Part of a small language model's weights.
Size: width 256, vocabulary 8192.
Architecture: learned positions, biases.
Training: a variant of Muon for these matrices, 246M tokens, 7499 steps.
MLP neurons of a small language model. Each row is named by its layer, matrix (gate and up: input weights) and neuron, and shows model dimensions 48-175. Each number is 500 + 25 x the weight over its row's rms, rounded and kept within 0 to 999. Numbers have three digits each. A neuron's up and down rows have the sign that makes its largest values positive.
After each neuron's rows, "fires after" lists the tokens most often just before its 100 highest values on Wikipedia text that the model never trained on.

L4.gate202:486498520489480511494498489502437503536532484481482491480507512481522457567500454517501486534528474502484537539504463548521460498473523506514503518514492480497491482516545558492520488510503499504520452538531497472498482497483504501477534519466479483478471506520511516468559487503501493522513535502496475531531500499473502492461470511472495499520496481534474524530497486546470484522533
L4.up202:505492530482503517525498503517473475521574461497473502498505505510486511461494503480494517520518501518502488474453537516505475482500491567506495525491452499516475546533485548577540515502473513499502525516538502440489496501484515490486530482452522485493545522497469504517530474503498515531516463488483499518474476519509511505513499492501529550496493460527459494493516522450499514486520
fires after: "\n", "\n\n", "  "

L2.gate238:447485484457497524454491502501516534475523495502450494514505484481468481503537549473527503549508500464478547520541529466504509476504515495480468563485527555488507488540493483460550469486502467458513509540525450522490521530529506477504514524486517462500509521497491462483500514518499518495572519491487531465488536518464526496510514487511512511507510478529462504460440517473487485532488
L2.up238:507463474508515526506505503511508502482537487527489479527507491550455539535488470480469498516497492440477526504533522496525505486500479513551495517461561515520461494500533503490555473487517494547528498558559467480521518510523533466543479508485517469486521490497491448528480474492502485490499518471493575467480511513537451478539483500494494514505519489522508510480493458484463495502477
fires after: " 0", ";", "%", "0", "3", "1"

L5.gate77:493492447501501520501492510487464488522500546516495470545482499531516503500474513482495472478491528523504550487495501538492495510498491485460473514473474496496485499449508515508551498521475479466526538509464504570508494525521484513491476496465524495464522472530478489435506510501468461533482517563513517507500540475513538483511501469518439473482531538491476494482526474546474484479509
L5.up77:483511518501487518462558433461468465520505526503516476523484461486480489483503493437489490481486456538493492492510474519501495528510502482524470508504496470519512463513537517470467521502520534524499499527481481524503440490528526551566497462486527498534546502467493546514497464485498421533495507477500470501511465476505522496492524486507478472480501516511528476507527488475516504476515
fires after: " in", " In", " at", " from"

L2.gate636:510484560520494488483521487497517452489462525515498555507524525490493520559509481528510528509442517463523478486500489529549504503500487513501503505484499497506487483490515470486490509508492506507501485468469444513485526494475480523474485498454464525499482528507497497460507493508547515505464503477516534463497444530515483522507512507505461550488474449493479521495538502469500469518542
L2.up636:518536490504527510561501496490537488479484491541477504522470495536491488445495502526504518502498519463487481528487495530517544503513459484479519507531504507507492477491514433468447520465491502492498487511529524511546487524505507525541481531451458503519497533459521534501507506530491508473485499473477560478533509488515520533516537508479499497515435479482531475496512505499550497544513
fires after: "=", " =", ")"

L5.gate4:542522463556556510498503490490475500455520517450490516492494483518520487501493471517509475515503482527474509545478516528469471490525546466518465507523501469542463479505517501482499552507551527521502523456548555486457478525510502523539504464499486526507492540513474489522514503455542466515502477495504478524476486535514509488515502485550500471502494483515511509506503464490540496496532
L5.up4:504496522508494485490537520496519497466526527514497507482465482519504514460457504535501495506472534500509527499492528511474543482498517477466493521449543491521533520495480462501524528526516526490513520486544467472502487501482509476466522495491468483498506492552514481486504503516463527493505521505450516470548437457504499462522447493515500490544520469472523510489498485482532515523526
fires after: ".", " —", ",", "tt", " Apps", " Ra"

L5.gate338:489479505490492510517507495521480461526504487507489529535513515488482460495481498530515573538539534504532540532527542516533518503492485493501450528495468533552491511454493492534490474476491466441540467491505499553518512540522517517480479510471468519508517500519507510508509506518465496493461520502511486515470475519487531427513489514504459544468457459502494472509494497539506515490476
L5.up338:488505506449511510444524498524520526507500437524488521472523508518461469511505481500481495498485463448513549529547566516491508504532492482505530476518541513551504472557519505489501536501540513482479483465518490491477507501475517497496491517479499504502509482479469512506514506508479499474478474504525524497480536476493525566527475503513519506456520488523522510526487500464481498521500
fires after: " =", "=", "s", " History", "y", " such"

L5.gate507:469499501517500496495518477508500492474489526468516518506519553464494487473471494519469489520527532499544509458488485482513529515493503503542514522504550509494488513474476493502479524507506474455462512491493479504466496524489484456503545520481512517441491529511487500494518501511467506460500540549482535488496500421434516518489496511498446543528526495474501494548517451506497490535522
L5.up507:527524533498511541463478519486461518467483509505476481495490461466494541530506502450463510485493514504512489507508502531444501503553521497504493523502490483477477524519455482525519491536504495470516552506502499475519537478546483552501476505504485425466530520506488528531505494487506507510500496535453525468523507473521486510505517504481509475496454526474429463503506494462486507522481
fires after: ",", " has", " was", " (", " Party", " |"

L5.gate307:511480489500480556518460500529466538511512458472501442480497519489533455438508427481472490532492494482515504511529538484494459514532494457483530462490520543494495528504523510525523464501478482533526497494508513573479509513493539532511505543456466458519471529495465467514491541524496518487510492481512477520503490471529483505520488482503484480534530502477457515475460469488502493518544
L5.up307:481495476520519514506496509486495536455516483505506482476485518483509504500476506516496446482465544477472507494539545499464443500536481492542537461509487515486497511480522541497511446467516425506510472514490520525529526516549531462518490467500475499502465497505547474521510536491487484490494454500485489509482498496521487503508525443518478514473561521496509497529534533492540443531524
fires after: ".", " (", " \"", "\n\n", "—"

L4.gate413:511492512551496483533515494521491509503491488520486472520469510475515512518493495470490487499545480455530501559501527524474484482533450441497497483471516492526460500536516481513479516480491513458492502518521517499514486505482534497510469466534501497497516488503532541501487517498507521503503464478501510497527498491482477497501515497533454523500506506481512508539501483495491500474552
L4.up413:498513510508487508500514509507483487480500551490551505542493490487533492489509513503475519481536495481540525505492495550459496466509451506491510534450511491531473481563530490475509558494506522491493475487553498501571494476523524529514515481537496483545508463525474518521492523520536472490488487487498502496486518501539497528497495526553513506533502497456496521486424492463496487491499
fires after: ".", " 0", " —", " X", " 1"

L4.gate525:462528493450499488528506473429493482486540521503473561488523483493471519511549554532530497487481487514520514513487503474517497490473478489520513480482526553485485528503521517444528478490506492523526509545499504503484481482528477520529532481481503510470527481516498518508488488520516517504516477525482498475514501531491544490474464511479498533523507470549522508515564536532494509510524
L4.up525:547519484487505482522530518485464500482520531477505488497554494474562500525507526497534471535497504503524478468476532512522498492506536498484477539509491492534527470473448462483546503506473565494478492478473496473487504507505471508513457479472524530550481471502489505479511506526498515473531502503494498476484468500513463523512486492473505523526508460539485495518481572507480532523517
fires after: "\n\n", "\n", "-", "."

L2.gate267:482520489486465492510532525532530499453485538507516481506535510501494506486477528494476468488465459535502476544475470514472498501510472499542490470527469540506471496484485507498513465511479496464502546501525474483504503516507517485495482531510500523491528541514497512454535510501486498443520479450475473467494528552486470516523519561492514492525537467472484545509583498501489505500452
L2.up267:481507520458505469486520480446522482488513486461456491473492455496503523498484507545504503531454508521505532495521501547501518505525489512442512488488467546521521432461492492494477528489514475482503507486481472491526486581480534485504516510514490475480522503507555496469524460501562502531468477459484509529552505503491518494497546516511469483517496514504511534527562472473461488487491
fires after: ","

L2.gate193:483492514477531523494505461496517487526527465517531532508448426473514519467460531527486540505510522510515537515482478495514546519466533522510533484516466470475540459506498462530514460511506487521451484485461470519550510483514492535517505513489475506535542516514515507503490479477492444488524512567560509496501507504521495488532500463492551491556468512527511510519453475501511554440489
L2.up193:532517583458522548512519468512504458477496461523506502494487478462470524503497492467463548518498527481500509516511497497508447462507467520482498467530454478495524470518521448497511502532494471506484500509468489497490503530488483472470544527491462481520489460467544491491512492498505475498521432501487483530536516501515513478517495558538582477502480513488513516478462510518531523505510
fires after: " be", " was", " is", " were", " been", " are"

L5.gate675:531500486513476496487480479468475497509482478500561509500514498520538492490511477495468462448524490476486540501540504498495515497450530488479444537516490468472520510499520526500494536500569476472503518551477511535510517496527516501532489463486527503485524486503530561516463520471511440548446463524512516485493508484519486521442492474491484488481519517471514547510479484510509483529483
L5.up675:528446474491522474481515543454507453521481497500522496540483480475466493494497502483489453506503516519517531525481511504469466530499535511439521540504519541476525518507499512479479492466449481502512480533494454556532503449563503534492512483483538471524524553463540505506470540538526476506465506498527487488471544532500465493503575466487456514485515504490505502532486491480517494499477
fires after: " in", " the", " In", " same", " inst"

L2.gate142:493526492519527498489520496495485445455487518519487490503509470530465445517498516464490492484485503541440489495522518503483485543496498474501495504503525476505502502483517502503501461515544490512482476476500504495531510443529485545523550477473514485478480503474485485484509477515521495496544462496491521477461502487527503538478491455538502519497544501503495507511464443512509481534559
L2.up142:545500486442536464510511464494505459489456471487522475508514497500492496454540457511476472533488506498485522487550517499490504530471465507499522482478495548508472467497521487526515499531541522470500525484460499530498499484537517468512523525558516480487508508542475459478488529500518475536495514517515509483517519527497527499523496510471500507445506511507522441526526496507532483526506
fires after: " 0", " A", " Goals", " Apps", " |", " X"

L5.gate691:525469482494474546504483532485505511536498470529505494523466499489492502481508514499496493499518510490499467486532499514521507466487498510492518527474521508483506514489503521517524469530476509476488516520474518500510516538478531471513520530515528510489530513487522493556511435567487493535489475524488457544502470511509498539459516497514530504492487461468492492472510514500497480493558
L5.up691:494484499510532496467493535464502515512506500504483472543476502476515513516492513493467516469533523472485489504553512522488525490506497496514495524462508486510534503490477503507541492520485488493498525498499518499481505538491530465520519494515503466519525542495510513560483433546496499528478459536493435515498474509522487512439503497520506499492478483466478536478526519528508490486548
fires after: "."

L7.gate692:504503454522462498506514503439477473472512498505496465483482506502470481471475534503551534503548491531473517551495493496476520450498523515465526489524522543489490515511481490505460527473433505540495479474464499490445511487510510472506534524530526470488512512510500468517492485478509452503505545532482477552514523517509460521540528493503517489523510511515484491532460491538478476507552
L7.up692:465518493493501504483507462470522509504493509498430498460513531510487521487480506534488481446512485537496500503550491486489451462492499507515505479458525487490506493514488471497481503496542488487498472472508499523524511470507498513484501476475477485520526516508551515513523485474511527542510497527491482543514470500449561472497543509523523470476489557469489510507497499529518542528571
fires after: "  ", " Bol"

L2.gate679:527533496505503478506490478471537448524521471472498482521488459449506523536473500535505492509480493477493496515474521455485514486499494527469492558447544552505481487504501518486506502467482475463519530531531514502501552502535520438540504510550538502511478553508529493516468450512499519508486499503466461467520532482465510463514491491537492498544511472511490506496500499490508485474496
L2.up679:509485479520504526541559505483505472492490479476477553495528470504506472511491476566478500489481525516501467484470505503465518488477531533525503497499523511534442508504495521542527478478448491474476507499545540470521500497496482480536454434512499497489489566533460473466521498535505540521503472533493510470516483485509535482523512500428530531499542484516466503480474508506515489495487
fires after: ".", ",", "-", ":", " by", " of"

L5.gate335:513501487501501457494450476514489539522482487518494539473481564518527491460499491506501470489451514470515502523444481501491447471483525487512523488502475475474499498507525518478500455509513502483522456487482480526516522467513512518533503454496481500473501507543471521525455472532493522493513521489509488502471530474504488531524537486517478511496513510474513478452520490503478509545502
L5.up335:471486491503492510554517522487482537485513427495452455470514515534501474441500473498536477517447505510526465553547484515502501490517519473506523507529489512526502524510491514495505518513487495505496496510523498525502507512488525504527524488492508495496490567471548497501485512536495527511528540490542473491448523437508528484480511486483523470461496489467506566494505491485465521486510
fires after: ".", ",", " (", ")", ":"

L4.gate189:476496487491551478506489471500462524498483538522467515472500485488503518501477460552496485456511518487508459502535481488490497494496490495472533505481556499530446519467469478466466491530512521495513490484478522522456494497496504508510521470487502527505462487549517562491470488514536514507472486485514531515495475488479512533492509503488479468493498540511505507509535538527489495526507
L4.up189:472460448531520488513537500504522473514493514469520541507497497497532540512473456472496485497562498469500489527521505514511476518486517437523489502537512477458493502504498525473531512505532486483458532514493514508502504492454488488504492556499514503521479521431510506510488498500505418482481525491552516523530565521485456485522521498480511480480514509481502518530477509529491454529469
fires after: "\n", "  ", " Independent"

L7.gate332:551499471468489522546489510458469526486498486519507529498477462494479507516488492464535488507525492514542504549496507521510473492507477500469501557490481478496491464534486505518512475504457487499543499464474442512517509478467454498470530542474498505521481519511493515491469482465505524515510527505476449477481482504476554485493497476499481515475558523509505463481458515474473466508524
L7.up332:475481460488489475483525515515500448459488519535511495462510455490513528485506465470531509510519500493482498497510482540507474537496501528467535547523503492476500531503472527457491510497540515509483484505518551508500512509481486508477490505544503462459489513524483562528493510473526451563486506526500462513482490522518475512481507455497525476501530543508524479526449531554519499462476
fires after: " (", " in", " p", "–", "."

L2.gate274:495522561501493539455495475530486477509484531530521534523519496546503478502476534497487527500486503520502506527504493516473480513482432510543512469487487502498525508504486492482504472491489522476479481518520497500482480480465449496525433456538533476483462516492501538479511550491504491503481486522508487456518481495522548491526436487512473510500527529506466535524493501493469513498513
L2.up274:500536518472416497522521427572482482496455519512545480518539479490529475502496516533497511529461509498530521505509469486494490471507451488488477478466504483517479513483483476496525479486490499518464486503499517506492487502463489543532515468537491514488505515470496503488514539495534505469483474471528509490524460512494516473505492483474504539507568518507469518510493496549456500515500
fires after: "-", " was", ","

L5.gate610:503503505492477505503495498450523482515448476495554489519485458490487470532509455498446487469472518559512504484502495501505492497496499549557503488481484482498469498498524541477444473508540514509490486492464489522523521496517482555481516454519499494498518513514492510502496500552489488494496502551496493483501552460499555517496508501547485451462518541519554514535491476567490526482490
L5.up610:544525555462483488503481465455519491518473494484537517572501505461478504469483470488466457525532514437480456498508467499512526473481506508438475479464490507510498487506499499508498522442529500480525477510497507525494505501514487511515514498515484541529514487512471466520505548545521526478492476490492542487533495533451518483524453549518468509497487525468488533494518490512511494487485
fires after: " was", " is", " be", " were", " W", " N"

L5.gate253:520481539506490481485510517473497523536468535503445484464477496511516537572489514478525532485527505487511489533510506524518480509471529522464548480496497522493520488509511518539517453522473503467498514499503464453519505503519501495497447521471505476489515587475494496499528471479516509528466520479490489503500486563504512481506489482497490494500524471508510468503521512535537478509553
L5.up253:496513532479512502499491484499489471490499537453487507519497522508483513532469536502478506548522472438501501536520495516469431487466480499514496480472553538481497505485548485514518508506547494498493538530492503510477495513507553453493536475504486513490487469497446476515504472497468489591519503487437488505491538520507522493515488512502522485516522479438503508528485511532523478505516
fires after: ".", "="

L5.gate517:540574513511487527495456521508479484458517482527513471511533526471531501501489499533490522475516515512513475556515522500529508502524492478543531512525492483514523464507507514498497524499482519519470518458501508485527518461513530498476491561461465492467491483503476474482487510485466488504487457470513506490491474498502509533473514497518469493517507526436458532486486488495523512524510
L5.up517:520539515461515456504492513501470494518503445522515492481495537493493544492488523503509505488490508468503530523489480491522492488478514518502488512497471491474504480483481483518520546539473487508490472492505550491505465467489511508518530523518466490534540507527546513485525498503469512486489501552539515460507496489459494496511476538481508487499516471523505548488517475510486523541522
fires after: ".", "\n", "-", ",", "co"

L7.gate672:503516537521475480520474517487532521494512500501463517535550542550513489475518558508491566487498497482519486527493474473488480482474514506487450542494465495471493492475494531494503497524468524480520499500510494518484474481492480470509525462473499484505468505530482525480475493509503537482480476511545562502507520493490540509516509527415468509565498502529475526485479537496498484524496
L7.up672:510545495487451488488486478500493523501468496509572518522498521528518503489499496480524500482516492494467485517493507490520489476534540503507506535489541517490507455487506530519514501529497518500483465478527527537533490538501524483457520436484503492464514546511518478462496522461507476507482494500542427453489497488496539537482514512484471553465470523475450506513499505480517537465490
fires after: "\n", "\n\n", ","

L5.gate17:472520526461479506493474532482559517499492506477525521486517488523513469467522475509507521505459502545520546507479490499504507457482475527516490533496502476509512508501490529476498490529500474488510533460480479503529516466522502470523505498488485515475535466501481464487508537565482513503542474475510531535504561431491523504490506502441467521505436496510531506486517512494490525496511
L5.up17:462481529503475540496473486524502533480495526500523503486500507474469509522543488513464453440480529529491562521497513501505519435488482533510481499506553444526545455526490514493518535481517511537487527524514482480492481486466443467470509506506460498492482491500489503476489497490440500496459491542473503518514490475478500522505495508521488516520501465459464541542448487491510533479508
fires after: "\n", "|", "-", " |", "\n\n"

L2.gate674:536532477523521477520491496446513518475476521500510555454510511470505497511537511527499468532530566486487457506505524528541515524477480510510526482486493497514485510487490490491517497519488489456496468514479509523536480471516488549479509483496482462489478523549559520461520484511515491492496495525471512479483489505482487495477439465463498505504505518533517499514489492518542525505483
L2.up674:484495555492514462526475495522475512470523524515518519530494510536466474527498525499481485533520447511526525532515494545525518456463482505435464471475538527519429507518480513483474496466516523481481493524508513482527465499500511528526515497479521476473492531509494513466578515536512453508518527442498511503514481499505500510429535470527509511529505491492496503480518506499517500501523
fires after: "="

L2.gate202:480497513497477497511491495518487492496517514493498484510476474511501478521515485502540496482494529475465482571524484485492488533450484507539530513492497462497529532513481530473480461498522468439514475503445523500505514498535494532522434488528543512511473484501517513504469487484515504517527538535536548496457494519507471508501469490475507500483530499553523441506502520534474540516497
L2.up202:507514485514435503494498508461503487568475472482519481494534520527513521490455478477476470484524485506510486501467486505503475503485505504482458504514532540515470493486491507499513464486524512485540499507505506451487512501464483477495548527464477501547480521454461483502505513497528467448532496470491467523524488512481549516513523498495536493533573504527480503516493484522523512500555
fires after: "  "

L4.gate466:491476502549524506500509516507516455480500528522472496493495487499487497538484509525521530503497490512500495515504514493509535461505523473532469506487522488563457504473534530457510475485496529477478502503526505484471494478475484470522510459492515513498538492544539506479479477515523512475497484486452528529493494496463522494511472504498509528503549496508490537491533449478523478543533
L4.up466:480519522469495485475482488485514473518532508505514453483518495497500471543549513535495526492496478476416498546523526529482523481475496510498480485506489515519502502527456475483462478525509514513517485531523489533502514460516459491542493496528495487531543490525530513450494529502515501484517492467466469494502485536515520505513522465502473468497519507451488502500501541522465498501486
fires after: "-", "\n", "  ", " hold"

L4.gate669:508535532512520508546497516466435489505525480502529526454472507525470493549497504485511505490488552485487500503538537544475481537509519488499513528506479512540475500507517524433531510498516525483492515453473489516522501440501499463518458518542520482471510507522513511489502485506480482461444506508519513465472498517467527526453483487482516533517510505497532455484499497488448490513528
L4.up669:459454510497517478475451441503540486511490542517464501485518501505466514524559497505485516513489473486500493447427492500523535479506542528482489502497544487480511506532502512455505461506518529486475496534471498525496548492520522471484500522504515503514542531475461490491519457473506530510519512484516509504555516499531452537435452498484509499510505508523487503532472502534480463468502
fires after: "=", "  ", " during", " in", "–", " for"

L5.gate374:490511517494500459472473465467455534495461497452518519484516503477491528532495485539494488518510478489506490473522499500481477519511480509530525486529483509476506516449531514501523514540484503480475527502455475501514490523525533475534492500502528528510505481511442477535508467508472473566492506519453475513480469515527525535481507496507526512506510485492483465537502528496486490512519
L5.up374:486470516448540485451508469488533536538509511486509461493489504478515505496486482528498457480526476497500515525547506509456470500511475498526528474506476529477497458524530539498538538493492516499516492488491497474486485532479512479502495507531534503475470480509494496515512497506539458503429522490490462488472479539499536539459522529501468482489510486483504521504488540510500542505554
fires after: "=", "."

L4.gate180:512497488473516451479537486490518500514522498511513562473443495502513532509518520525497450500482462522507469515481471508510490527534567541515526535517475512492524514512506489523517500507484524477485477518487498462525466513498489452477468437526492507492492505547519532460515486522495499469472435480492476493480522576536492539488498499486468491512517490467518504524520444479495509492490
L4.up180:529512522470507483512542446447500477497516525488517517490488506490507557545469505507526469521477505520496484518503477516493488492513529485502552526523506522493534483455517535504493507509493560491483473528513463472493440500513473476503487463546482482480521531491522519437481498527488494470520476478478479493475467550549485513507513511509481509480487475495520482525479517478496535528510
fires after: ",", " New"

L4.gate200:497499490509529529473459478485574518483500512466489488430450481459519522520497527506504549523495482475456531479489551508512512491534501453488508546498499513510515513482505486522483475515499508532492494475481444542489472484474506525489435497490496490502511516539523436494509511487490507515520465503523489548515497509558477488542476464521458543503484516548489456491441542479492517554486
L4.up200:445493471514483481487497504496507544515479507506469469489483543519476529527511520542537522485486485520470513520530516528505452497496518492486486478444542436519505567509486482475448505467478502504510497510523494526511486497501546476473508503443528470500487523527487488509482519520524562530480518500482490537520515486517501468462480513532547507491500539475524479489534480502488504485497
fires after: "  ", "|", "\n"

L7.gate254:528518527534521471473451487508546491519493462468493532555469507552503530509458512506517536513477496532480523501508511494523525506486490516534490507488532468521509523496514486521469524469516496478505524539520495503516530497513473478551519519486516472512453502497477433539502523504506511543503488450451447494446482498551540551505505527510492525526447463506517468513468502473486477519515
L7.up254:463481466464460518506504510513527505552520517507483488484450547511504512539532535500485523413511453509492510505502488512497472468524515503494492502522506510514512478518527495458509497485497520523511486508478494492502469517524511467484513475486494552465504521494477504489514489497555509455482508502467480448483521526506527501470499541516545507492489532500461530540486467473533525467505
fires after: ".", ","

L2.gate300:495500538512480525505515488493525466505547493525468546472548465518522452526500526503537496496490509493510487504502534481505514547513515511492502478452510505518480537483573493473479505470510510496489540451497475468495528481497527524475475518530508552519499475498515505498492501553530521524521506468473518470483480513505505496512510498495470517515437477477542510483446527478528495495488
L2.up300:512478547502526453487487463477523503494497484552482445470495494520508515529470483495500506510491512458488483540506481528531522515548519482520496501571474529531476521472512492482483504471483495464475464527508502483562508477495527516538526514503487519515514484552501497512506443523504460480487498499478483507500515556490533579504477509525498537499518513503546539509491491504509510529490
fires after: "=", " ="

L2.gate658:469493469502484548521482493459513485498539511541492465494516476489495490537490515480511493517498497524510537480513488542514521478515459493489474488533489509532483534515473527511529522448488502538474485493518512506524501536489483525459558500537507495500492473537465444484496496517557402452505514501505466521507435512471483508484458461518534506502504483517489476509431496531491510501503
L2.up658:462490510500500540547451489452504507457541499483510470489577480495520500519515477498493485522506484525504463556503511534530547500507471493498535509510485533523445508512483530498531470476526509505493515560508505541518458478498504471512520448483488480507493504514449498488470506487496454492498521523475537516481477495457482527474515447527514549483467484465564516501482469528504517483484
fires after: "="

L2.gate120:522535462441489504462517488483441501460532502509529520482481442530478440510540494498537508515518495507478538512485489507508527527530532514535476510518487538486515494492523508497487480501477480549481519491498473463490485496485490475516529497474487509484477525534464476488509459491499479503533497515525502467480565514540578518504475481497483547505484503509514491528486501479584494515520
L2.up120:504508491482518513507454478521496505462491514489501533498515487553423474493525490529525522495470511528521505494498515523499507488528518485474522501487521525487484533474537486482527490520480499486533500512486457479516476501518553477531535523475495485526493494519514449502541489506528460545523508470465493481507474479493548491509451472478508564477539506513466497564547486465495525522520
fires after: " 0", " |", ";", "%", ".", " m"

L5.gate62:469503520452529517450510499499563533501494503504446485506427499519535511518520534516509520536532482533474498554510494502490524512501500480505524520500515533474478565461559492459479479450501531533521509477506462450532532494509472523532468439504550473462507497524508456514482526527476498475501543454535495514491504477506521547471437485479495457504515481448481496502511566469455506506490
L5.up62:516501528538512472501539509517532487510447484517477461513506486490478515510522507490566509499523501477514474529485478536454478488499502488500550464464484492512542532514494469556504538494454496474461481526469497489514482501512518516481533501461530515500507515506460515456488526542486496497494522465530535492483513489513507476492498493498490496473510448486431469500534503478452489514493
fires after: " |", "\n", " song", " in"

L2.gate57:498489525476512538527458526489534487438490533539499518488542501514502512471530509540501516526504540514519509476518521510453536490535490479503503486507500497481533505460512498482460509506483500507505488523547508499494456536515482524491505512506480520482488497500524512530519501524503479538481502459477456490542510485512461528468463546514459489509512519579510494536513505475476521513501
L2.up57:483527504501505493484442544450454529483450501476470486500500505529496515541501525541516480509475538543512509491530524494485504457485527489511466488465499471498545563488461485463449509486474490522501469544536527499498475506517508489510547533528481511474517525500527515536494503506502485537458465502528492472538556507513486504486508480513527494500528544499541509501481523470499505557504
fires after: " the", "|", " and", " |", "The"

L2.gate345:490482498508485445488485467504537516530495459527499497499464483515476515484493496499547514479528501444502552505529519533466498535525571495514530485486492512523504524475481505448545491503505514487498471550481551467502503483543529486528457484563483514469497512486526487510514475506506482519500450471497494458507535531513544506533504501509435482495504524485536485499502485482438507524478
L2.up345:505544497485475518494547481483512538484476538471492530514468470451490533473476495508510521509490489519473465515501542444456517534500541470533490498478537513499503529485485462501475494475520499498552484495517506489495499523547518508502453570470523488519470519468526496535507475558497489508504505502513453450529517498519495456537467539474486433492492537486509473462477513496497492511487
fires after: " |", ".", ")", "|"

L2.gate552:527509486443530480469522554517479485477506468519482478464492488481465491464483528538472539523521517529536520487511497496500501496494509488531520510511520548506522498512506474523480497487444474521499496539484507503485513546450428492523531518508451519492506491528483472494410502450505507492443489512496527478484534496503506463485489498504478539486469516513479523519529496493551503517526
L2.up552:506512508446552525444477490530540525511487539502527486511500515486518502504475461458512544509473521453508504524452509469487522496479484484475509506490528476545503507486519551518499496528462470477496517517515521459470483519475490504572535511502493468533536485537493505536488504504480531522468540511504499499451517447523477502480531492491504441477483516508515489505508548479486519535537
fires after: " ("

L2.gate298:477485508524499477501525545491423576489470482536504513476528504561556476514530474493491476486476502488502525536476517504509508497451509521523510518474543543521483543443505518523499517505502477505475501502494503528484528508488487454517551511516515517501502494493477494500495485485476469480495461547502521476487517481494496481473470532437463490508478518488516503526519530503500501493506
L2.up298:478513508520487501515490491497450489524467452537544512545497525545490522529499538504521500541485517506527471498488491509489515473503476478470511508525506509505480495469515501447476508495504489551503498470469546509466524501508505478448519544532502509509514489486526502538494482512502485506512542505525488461528504476472516486453493483517508486506482545532490491486497481521469509479524
fires after: ".", "\n", " 47", "\n\n", "er"

L2.gate296:516518514502532481504524450487484480475474530483503502527472517484481522426485507452483480513466486526503517523522509519476493522508526524499516539494479503523507474481513526503516474436481545508516533528473481510506503500477536528489520478509498513490479509522452493506501512508492444532522508497516476488495506538543523535502496496501523501530510481509500468477497501479525522488536
L2.up296:459489484498485465481508512491510493506489506503502474478484486463451526478511482508520490513460513536481520486511504521476526496525493484514475499512471493518538493500478503475523542496512526507494538518492488470519467531514532512493545503504425483512526476500484464534484528530489490566492491500462540481543529486485509522488525555500514522508501487496458485506510474493504509521571
fires after: " |", " Goals", "  ", " 0", " Apps", " check"

L5.gate651:474527537520502461469499485456480486503471486535498536498506505449508489461532512496527517567462497489477499527504524518485468477512519471527495522515524486490451511504474481496487524501516532534481485512453522525507513520509473480487512565527494477536495522487534494516516551497520502512474518530462503471506481477543457526480483460530465502495475508514461515488529475513496544489559
L5.up651:485512486471514463496477495484477497484497506473477520496536485487547485521512474478509465520500510512505475534495519532538487478525525491483483495505514483485489511486502508517504471517466514534510503475441473517492570453492497474503576452489458539556510500486473502533495494489485484515500487492520478538493546477519464523497503523482461504513516531529485523454527495551499480505495
fires after: "-", "\n", "/", " (", "."

L2.gate14:479556474443476442464515508499507493489511526520535518476521491524490473505534520524494479515466539532511513499521468552480486510470531514467537472488467493512496504508524510502484507495483489508449527443501547486480515477495464453509539504532478525483513520494515483498519549535481510503494458473502535475507489508494493474423537492491511501494511495505510464500501528494505479502507
L2.up14:494512480506527522522490472526538506480533510497450504493455536533483481531550491496504528511471529469483519513509490563493474489492506497491489486516542537488492473464498471509544531549466485472482533476497516507519541513479514508523520513499485475485508496492480538483503506507493531506501484464477504496514468509535494482522488472475509498523531491475529535531483478524460503553506
fires after: " 0", " |", " –", " A", " 1", " H"